From a checkpoint of a small transformer trained on Wikipedia: tied embeddings.
MLP neurons of a small language model. Each row is named by its layer, matrix (up: input weights; down: output weights) and neuron, and shows model dimensions 0-127. Each number is 128 + 32 x the weight over its row's rms, rounded and kept within 0 to 255. Numbers have three digits each.
Before each neuron's rows, "fires on" lists the tokens most often at its 100 highest values on Wikipedia text that the model never trained on.

fires on: "S"
L2.up171:044132115105162130131065138178132102129135173110145157182139144123131150122163076160155139074092147142090122146053124174131079159155165145076091110133107132136134151140076158136118124112146058177203123120121124111137112145139157193092168124075094149202114111111109113085118064113130162138074172157126163150120095194149134146047056178102145144116147109134136121100176168149123108168138
L2.down171:077090100085141160079081138161082168123085146145144135125158121102133107155187112136170154145129137089121125140134096183106115127139163176099148106096077121212120166122126136143047082149101134127147126142113152102181092113222139083107152124090112156120107090095123120077064122126159143084103095155112128110131125131119186086071109103091094166188145135122143099159173152157176048173073

fires on: "and ", "or ", "will ", "they ", "They ", "to "
L19.up282:094115087113162144178101102192125077104095194119096088092084128093112128148087189160153129097168169141084131161139127130155149182133114178093090127106107167113176136080082129096199186076174127182130099138119155152113085141141130139138136107147152038145129150175116167136124126117110135150149120057091199178108132138174147095130136091081154122083117115088039127115152166125136170132180
L19.down282:154129083220113167121193121132146151112126155126164152113133110115107158158145011130091151137122115185148103165157088068112117068154121140113136134147121069126135180151079083156127127072090159151047102116142180123129116105088103131111077158105097124120096171098185163110148067117107113141184122148169148098113158115158166139102111166165151166083153138076139142126118080119144112133150

fires on: "S", "A"
L20.up31:065116116143128133147025123207153169100131214174129193179133162092082093103114113114095143111076106126110183167146174126053129129117174106062122111104120158139115086185073145119127100110127116185147066120135098159146147148138105132056157084149090085156142088129145124110109094085160166046146124194137155137151106155156153096048106107073107119107138124172122132105144159091153108119105
L20.down31:077113172100172137129140115226135147132089086149094152158198146144128138149124127108179079104103148123109082114067117144170126160122177141078091121143091123128133129115072164173131126139144146156124146150147145094161138130155159107110178113205085119065120114171091116078105138099100099150159066149165143137094113112101216118097191192160039150157185128123167127163119114182135103139140

fires on: "| ", "("
L13.up378:089120088131122125132090153186146058028096112100154158119094151166112182164108148141132112164131126171130140169129145141137108146100185126123125133115106078137169114110150211096117157089194103123160115138140075162076094103134142092100179073175057099139143131155152182067188106041143111074091167145112120142126146109078141099096143168056147144143157123077142044099119117107139155121124
L13.down378:089112187128143167080151149136167148172150127150127135149088154095167126117093123181184131073139134136109091153116085078116121121123124130186075135145123156117146170158140138187124083080123069123088122130112169130144158134158143104139065146072190160108170100075152099109127107163101101163075103109134160133181143135134148109098103132125090138142134119110160125099120094170135128097179

fires on: "en", "N", "i", "n", "New ", "ten"
L18.up128:079143140136114155122089206144206053089105148105083135128124162170091117172110070147140140151119106132117121128182173149099131186169106121166122156114056106124107078069108141146061161149171135154133126176086115171098123128198133187027161117116068128121085129099144154122112110161082135069128180099139080113105139127159102124107127158142163152116130087147155169126150145088115101185101
L18.down128:136079153119186149068083118140173131106062176092232125163102176096166127144128168150155105168149145093183166060109094101169108104095136185130146156118116121132093184117070091144130065135153141104145142110134090101072077152116101095135141086160122125136135114116154108167118128158173194103096105156174118159103131150116125153125126106149124134162160133147135125115134153149103156124129

fires on: "P", "ref", "Rod", "cont"
L20.up618:088162180092100125152060070124173122066114156102174128134126105099145145142093147156132102118114111139052155192145144160092127137106138134102111119084147181132169043168076107083109181153081135099172114110105140114166140153092120125110077166124168143127129103101164110101120071136110143120114078148091118066137187111142124160079116192139097106139092181116175078141148130160150143148126
L20.down618:168125062147177148164079098089181071175140095125136067114171100156105124148189118115172163114141113104170146177131156126132126178123148128094091123140096153103108120140141144150157094133200132204105187084130154120122171165113165097100143122107104123062140030083079158130114111126135167135132148148078142170107072131128106105090130105131133124170153129127090105131156086156176161096157

fires on: "and ", ", ", "or ", "us "
L18.up51:089140142175135096153129141155195086118135155124164120205108155109124157096118095074114140120170127105116091156132128202139151165108125128121077164140125178128154106195052108147174125103111124191099127136145097169107029139089123147138159114146092060168140086136092113062129099107146165136102182139101169139140184095179118162127124139129134067131126111126101134133125179143127076174156
L18.down51:102163143153158139160109173101142117164139175133138104162190122095089122175124128086086111114083135103120158140098077166100126159110127038152123099135148197154184130174149149123144181201100117221104077092176114114073089145089115125126076152137112116170122133081086119161151109096158074117091163100134104147113170111150136174135075145148175083125165140140112101137139083121138074146095

fires on: "S"
L16.up636:047129124124129124158078132212115132129082144102099119141119171145152134113132118177145158087114150130134136140107109129123112127094152152072140109124077197136109144152136156182129134143076143167168114096114162111141120159170186165114144082161156147184118106139082135100161071140187126111092196164147116085173139131126129105052132166082160101128113123194055135125153149146161106160120
L16.down636:077138105109174104134108104139106163073147138115155154152180151126119149158128126074154083160165097167116134139118118148113091091138152181130094181163120121156167117173126077186134061121124119176162086133113131139162125125190120095101163121146116120129182032151124141094044116114088111168109074119080109113099075157137143169122094084111113138143134145093116142082069142216099134168099

fires on: "an ", "the ", "p", "their ", "r"
L18.up653:072144119123118069146076139153094083111121076102152107148106138164118153168114177152132117172168151111146150078195137097156085092125158156161028089158153128080103129118136166176173101102117128176132063103129123169098121173169186167125145096152165138162111123137052123082172075118160114112132165145086081138108172096106130143127100132160123114176122140156089108190069142090176133191145
L18.down653:129124118079173174129093189178087130114109176128115114122162128117099108152089113157102114082164160147150142165139073114135174128151118109104142128103168090147177128136142112150135083110075192106167085109086116132178073182113099178080137137074114156099171108107128118109096094139125131095137132126062085179147193121129146146138171062143071156174160089170086103132167120142148125107101

fires on: "and ", "or ", "/", "org"
L15.up396:069121153092171096161071116150138062108155172182148100162077180132140123087060115151138128130139149136061125179164154133132147153127196089136096125091105162155201095129114124064178082079119189141140115151150152139133092119128165117161155130149098096173129115191151103067116107072120132160101117166141124133147177108105113129138131136161141142109112126081094121079153105119155101158104
L15.down396:132128069170088169130151141138123160156094086129104183158156121152129139131125090095089116108104164139144127110073127153136196119072090136179106087055125121114181174196137133143109160158107169101069071107148174152107157165143127153072113133109104165110171134073096131145134139134196095080116124126124085065182079135172144159144143125076141121103147119139102170153153112126077137145117